Weights of a small GPT-style language model, trained from scratch on English Wikipedia.
Architecture: RMSNorm before each block, untied embeddings.
MLP neurons of a small language model. Each row is named by its layer, matrix (gate and up: input weights) and neuron, and shows model dimensions 64-191. Each number is 128 + 24 x the weight over its row's rms, rounded and kept within 0 to 255. A neuron's up and down rows have the sign that makes its largest values positive.
After each neuron's rows, "fires after" lists the tokens most often just before its 100 highest values on Wikipedia text that the model never trained on. A number after a token or word is its count.

L7.gate69 [ 81 125  92 136  49 137 156 130 137 163 131 146 125 120 146 145 130 136 173 147 162 130  77  98 115 105 163 117 159 148  95 109 116 132 142 132 150 100 128 132 115 112 120 100 140 123 102 146 171 157 105 147 116 149 132 157 121  84 169 120 136  96 140 132 126 145 116  99 110 171 116 129 103 100 177 125 144 170 129 126 176 104  99 123 116 120  99 135 137 116 160 113 128 136 127 146 116 175 102 126 135 137 135 101 141 132 107 139 143  90 123 121 135 141 176  97 156 122 108 115 111 136 139 159 145 110 112  75]
L7.up69 [107 107 108 103  80 143 136 118 142 167 130 129 145 124 120 185 144 149 148 143 166 144  77 116 114 106 156 100 132 134  89 109 107  99 137 132 152 107 150 142  84 135 117 113 126 117 104 155 145 140 128 150 115 151 149 145 107 110 156 116 122  83 133 134 123 158 107  80  93 180 101 136 108  80 148 153 175 158 121 138 129 107 122 135 119 110  94 137 164  86 153 103 125 150 131 125  95 148  96 145 143 103 151 102 149 129 133 131 138 109 135  84 148 134 154 101 118 113  95 128 104 146 114 162 162 132 109  82]
fires after: " " 32, "." 26, "," 9, "–" 4, "18" 4, "9" 4

L9.gate567 [ 93 144  94 128  59 125 132 148 132 127 124 121 108  92 182 146 137 140 131 136 167 135  49 145 130 104 157 132 156 110 115 157 104 100 145 130 109 117 111 139 193 144 156 129 160 114 100 133 127 161  87 132 123 160 111 143 111 106 148 125 117 136 117 144 130 157 125 100 107 172 139 104 147 133 127 101 130 136 127 132 149 115  59 139 131 117 111 107 116 139 144 121 117 101 127 170 117 170  79 199 118 159 135 109 140 120 117 143 131  83  95 124 118 131 169 103 154 102 127  80 107 105 130 139 112 134  95 103]
L9.up567 [141 119  99  86  99 160 110 119 138 139 114  93 128 118 134 158 121 158 126 141 164 151  86 194 140 116 130  96 116 123  57  98  75  93 131 141  79 118 129 139 143 151 177 149 175  94 104 130 126 134 143 160 129 159 136 130 111 119 143 123 134 109 122 150 101 177 111  83  95 145 146  90 131 128 112 157 168 129 132 127 106 128  83 169 117 116 107 135 134 117 151 144 155 141 135 170 135 141  95 142 125 124 128 120 153 128 135 115 130 122 112 130 163 152 151 124 118 126  69 116  84 104 127 116 129 144 106  47]
fires after: " " 57, "." 14, ":" 10, "," 5, "–" 4

L14.gate498 [117 138 184 131 101 117 148 131  92 113 110 181 107 163 112 114 121 110 122 126 108 138 149 165  99 113 113 120 148 133 110 157 160 152 117 113 130 109  86 109 133 140 127 109 184 153 124  82 147 139 144 145  85 144 129 108 123 120 137 106 139 104 135  72 114  94 116 107 160 168 116 140 165 144  93 149 132 111 138 123 131 152 102 112 116 114 169 119 175 154 138  92 161 118 130  84  96 120 122 158 122 133 135 125 102 128 112 127 147  81 136  97 176  94 177 163 155 128 123 136 129 133 133 141 111 151 138 146]
L14.up498 [157 127 123 101 109  93 136 132 116  96 108 149 126 101 117 140  60  97 153 156 142 136 127 122 164 146 149  69 134  85 131 111  90 122 142 127 123  91 120 128 116 145 115  92 100 159 182 150 107 108 149 138 127 151 152 114 135 114 145 172 122  82 115 116 125 120 149  96 118 138 143  77 153  81 115 138 148 162 142  95 119 123 181 128 123 125 195 105 147 146 123 115 157 124 163 140 145 124  92 102 170 130 143 139 114 161 130 144 119 129 133 119 110 110 127  98 140  87 143 134 145 140  83 118 149 152 122 157]
fires after: " Part" 17, "ar" 12, " part" 10, "20" 9, " gr" 6, "m" 5

L14.gate315 [135 114 163 100 161 124 119 110 106  93 143 158 140 134 142 111 130 105 136  90 145 131 132 161 106 145 150 166 170  87 158 161 151 144 101 131 121  91  94 137 132 121 121  89 140 116 125 113 126 137 120 121 140 162 111 138 102 167 143  76 150 131 150 130 168  91 147 144 173 145 100 131 111 146 120 131  84  90 157 108 122 138  98 105 131  87 117 136 139 155 117 145  81 154  87 136 120 176 125 153 109 171 142  96 141 151  64 139 123  87 134 123 145 127 167 123 126 144 119  93 148 163 137 149 112 128 150 125]
L14.up315 [122 110 160 104 141 110 104 114 122  91 156 153  98 123 132 152 155 127 111 144 135 123 164 129  75 158 158 143 128 115 150 115 171  81  98 118 117 123  93 167 150 115 147 100  85 112 123 139 130  96 134 105 170 149 134 157 152 173  97 110 135 117 111 147 143 127 150 133 111 113 123  90 108 117  85  99 116 110 132 129 120 126 122  70 133 114 135  93 164 192 108 110 100 145 163 126 130 126 136 113  97 136 149 154 106 103 149 149  76 136 145  98 115 117 149  81  86 171 108 148 111 135  95 124 120 151 129 182]
fires after: "m" 15, " Part" 12, " cont" 11, "ist" 7, " For" 7, "iet" 7

L7.gate568 [122 111 126 126 127 117  96 161 140 145 155 144  99 106 152 121 142  97 132 100 154 114 134 106  76 127 152 104 144 141 130 137 112 157 152 101  98 125 107 125 133 125 129  89 133 149 124 152 191 159  62  96 110 174 113 135 118 108 192 151 128 101 126 102 127 142  89 164 128 153 123 111 116 103 138  87  97 156 132 138 171 155  99 125 122 136 109 128 160 123 148  97 128 107  94 171 110 118 123 142 138 142 114 130 167 146 107 103 161 118  97 144 143 120 136 119 122 148 140 112 133 119 155 135 166 104 119  87]
L7.up568 [139 130 164  83 143 136 101 110 151 166 105 122 109 135 109 126 145 136 169 102 147 172 120 165 139 137 151  95 122 143 108 103 115 145 109 153  99 141  99 107 125 124 153 138 150 131 118 143 151 138 114  90 117 202 148 124 115 132 168 138 124 114 137 105  99 167 103 127  87 131 121 129 100  96 146 145 125 139 113 132 141 155 169 162 119 117  89 136 138  89 135  96 139 130 116 131 104 129 102 157 117  76 108 107 153 165 148 117 175 132 128 119 163 140 106 157 110 144  96 143  73 118 160 139 123 112 110  76]
fires after: "." 63, "-" 20, "–" 6, " " 5

L16.gate121 [139 143 135 144 125 133 183 143 145 147 123 132 130 137 155 128  86 180  89 153 111 116 138 135 139 157 136 118 154 124 153 106 154  96 150 137 137 136 128 140 114  61 109 131 154 152 175 109  94 139 109 115 107 153 145 120 142  85 129 125 113 155  85 119 154 131  82 133 142 113 129 108  42 139 138 151 131 103 106 102 182  79  99 125 105 152 120  76 119 148 141 148 136 136  97 138 131 159 117 142 151 144 147 146 103 142 109  92 114 138 122 106 141 136 172 141 135 104 126 104 166 120 141 139 153 133 122 146]
L16.up121 [135 122  88 102 145 106  96 128 114 169 107 167 101 108 191 118 139 133 146  99  98 111 111 120 137 160 146 130 123 131 116 111 116 158 178 162 117 149 120  92 137 103  87 124 106 155 156 114 124 121 127 118  59 144 126 143 132 117 129 112 157  93  98 118 146 171  95 129 109 124 141 138  99  86 140 135 167 109  75 134 178  90 118 163 137 134 130  99 155 135 114 130 116 140 158 126 114 110 133 165 123 172 183 123  92 137 138 120 135 140 140 156 126 103 145 119 154 108 130 148 161 150  97  90 137 140  84 157]
fires after: " |" 22, " g" 11, "l" 9, ";" 6, " b" 5

L5.gate164 [105 102 143 117 112 121 161 129 161 158 116 146 103 117 146 154 107 117 138 112 162 130  77 146 123 109 171 100 147 124 100 136 116 108 150 141  94 139 115 158 134 124 136  86 166 132 119 138 160 176 100 115 136 155 109 140 130 125 196 125 137 118 133 167 115 145 108 103  87 144  83 113 125 102 149  95 118 164 149 102 177 139 122 115 139 155  99 112 102 127 165 168 115 143 151 148 114 161 106 148 148  87  88 108 152  97 128  92 148 122 101 163 152  90 169 123 131 136 175  96  86  91 147 140  91 129  98 100]
L5.up164 [120 105 153  80 106 127 138  97 171 170 119 139 150 108 129 141 162 128 125 143 139 119 119 149 118 103 155  74 139 127  87 118 124 127 137 165  88 118 126 137  97 132 120 108 173 129  97 142 155 124 116  99 120 155 125 151 108 122 134 133 126 115 117 128 118 168 114  86 120 159  72  79 130 109 126 140 111 179 139 125 134 146 128 111 127 168  73 113 142 104 175 169 150 173 146 167 130 113 139 132 124  95  95  86 147 118 146 117 156 150 108 134 163  85 165 103 124 111 138 122  99 118 149 120  73 123 123 119]
fires after: "." 66, "–" 7, " ret" 6, " " 5, " t" 4

L12.gate176 [110 131 112 165  92 108 136 176 102 149 158 122  98 129 113 120 135 135 102 122 136 132 108 154 132 130 171 123 108 135 132 147 149 132 150 141 137  87 144 136 126 128 157  86 154 115  89 127 145 149 148 124 143 142  83 163 164  53 155 149 133 176 106 142 146 139 114 170 128 125 116 134 124 172 121 125 155 105 100 114 203  82 109 109 155 120 147 108 143 142 100 161 143 137  80 129 145 101  98 101 152 168 114 141 122 143  93 110 108 121 103 152 113 142 133 141 120 113 104 113 124 156 148 157 120 120 100 148]
L12.up176 [145 111 125 142 132 123 131 107  71 125 144 141 132 117 122 118 140 140 106  98 111 110 123 132  96 140 147 152 118 113 157 140 120 114 125 143 125 159 137  66 160 123 147  95 187 117 128 125  93 146 142 101 114 133 151 108 131 124 123 165 132  98 124 174  97 121 118 142 120 101 144 162 123 145 159 179 157 147  56 133 123  94 110 144 122 122 129  71 137 118 133 151 138 162 102 121 157 172  94 114 109 125 125 160 149 129 109 101 124 152  94  73 134 122 139 128 120  91 105 123 148 112  92 120 153 156 126  89]
fires after: " |" 57, ";" 28

L7.gate259 [108 105  90 103  79 149 146 153 136 153 111 133 124  93 134 141 144 126 157 114 167 109 101 119 136  90 178 112 146 116 107 138 100 195 131 129 114 108  93 110 128 145 128  99 144 107 100 133 154 159  70 140 144 156 109 151 149 104 177 134 130 122 133 127  98 123 151 137 136 160 137 133 134 134 168 134  99 158 135 137 191  82 123 122 136 127 130 117 102 119 148 121 138 107 120 115 119 165 126 144  86 139 121 185 154  75 129 112 128 114  84 126 182 125 158  67 138  73 147 122 110 115 127 107 125 117  84 118]
L7.up259 [148 120 113 109 126 186 113 135 165 173 127 105 128  92 112 154 141 140 142 106 198 136  64 133 132 112 178 115 125  95 105 114 103 158 141 129 101 108 130 142 141 113 121 126 142  90  86 137 152 139 108 157 137 158 138 166 122 149 137 119 156 131 149 146  83 132 142 154 107 162 108 151 137 103 143 172 117 170 136 150 142 114 124 128 155 110 107 133 113  76 178 123 141 121 109 141 110 151 130 144  99  93 131 114 162  90 146 104 169 129  85 115 151 124 150  99 137  90 148 173 110 139 113  94 135 155  83 108]
fires after: " " 45, "." 13, "–" 11, "20" 10, "-" 6

L14.gate476 [127 150 158  84 147 142 160 116 156 113 100  91 106 133 135 127 160 108 123 120 144 159 143  80 113 122 165 112 159 141 116 103 119 158 125 132 128  97 158 123 140 116 145 118 150 153 114 109 108 138 118 147 114 149 155 103 146 105 153 159 149 140 133 141  95 119 125  87 119  82 102 126 156 128 131 121 155 123 146 133  85  99 120 148 137 173 177 156 120 107 112 169 134 121 124 144 140 164 130  96  93 135  82 155 201 124 134 142 134  98 113 135 142 140  64 123 135 132 120 130 122  79 135  93 158  79 150 110]
L14.up476 [130 110 115  95 144 115 157 134 141 168 199 162 104 104 131 143 114 111 120  92 159 136 115  92 101 136 104 135 101 144  56 158 154 141 144 139 130 118 144 186 102 111  88 138 141 138 141 120 141 152 133 120 163 141 108 101 127 132 117 102 141 165 108 132  97 132 160 116  99 153 135 172 141 110 139 108 120 108 126  82 132  93 115 139 154 127 131 154 153 133 131 123 103 130 145 159  91  96 134 149 143 147 158 110  81 130 144 103 123  91  95 155 148 103 104 128 127 161 155  94 111 115 139 116 157 133 115  92]
fires after: " ch" 24, " L" 14, " E" 10, "our" 9, " Ch" 8, " l" 8

L11.gate103 [ 90 125 134  95 103  74 130 136 137 129 118 129 115 131 160 158 103 132 134 130 168 150 100 126 103 135 155 142 154 173 119 100 134 114 138 144 122 139 126 184 131 160 127 143 154 121  78 101 131 173 108 112 107 113 145 134 141 142 161  97 121 150 134 135 158 133 124 142 117 127 163 104 135 169 151 114 142 142 114 130 148 104  92 148 112 116 150  95 131 139 131 101 102 120 107 168 115 146  93 160 127 146 145 129 143 134 132 133 142  74 112 139 112 127 153  98 107  87 154  95 116 147 105 152 106 127  52 110]
L11.up103 [126 111 120  77 145 148 128  91 139 175 132 120 158 138  97 147 140 137 147 174 157 165 126 145 122 113 116  96 120 133 109  81 104 117 140 147 102 117 145 127 116 156 140 160 192 115 113 128 113 122 169 152 117 136 136 131 102 155 135 144 129 110 143 133 131 139 114 121  80 106 159 112 143 167 131 159 152 134 109 153 131 158 127 152 108 101 152 120 146 112 128 117 154 136 140 116 123 176 123 141 132  90 158 154 187 123 131  96 152  93  99 138 158 152 151 135 117 107 154 142 101 135 131 132  93 160 111 114]
fires after: " " 57, "." 19, "as" 5, " m" 4

L11.gate210 [125 131 111 180 125 135 162 113 167 115 134 136 139 122  97 107 150 103 111 173 103 134 132 122 122 104 116  87 172 162  95  61 149 138 113 137 138 128 150 110  93 118 134 111 126  99 112 130 129 134  99 187 147 142 130 160 143 108 167 145 153 117 145 165  76  89 135 125 157 115  97 147 105  78 125 109 111 111 112 102 124 135 123 134 148 179 139 118 153 111 133 159 105 125 130 145 114 176 111 120 117 164  69 128 143  93 109 104 122  98 139 156 115 161 107 158 125 118 167 111 124 123 186 100 102 130  98 139]
L11.up210 [163 138 148 103 140 132 155 145 128 138 147 138 105 113  92 122  97 108 113 132 120 124 143 107 152 157 109 126 137 136 107 133 146 164 106  94 136 139 117  98 100 128 136  80  81 101 157 190 116 108 133 122 131 148 145 106  95 120 122 126 154 144  77 112 133 107 157  88 122 124 123 115 134 116  69 118 151 148 136 111  79 129 119 108 103 168 108 140 129 140  85 153  97  77  98 126 122 147 105 130 161 143 120 123 113 128 135 103 114 150 112 113 125  91 116 152 110 109 165 124 115 155 134 130 123 169 108 101]
fires after: " L" 17, " l" 16, "re" 13, "ell" 6, " is" 6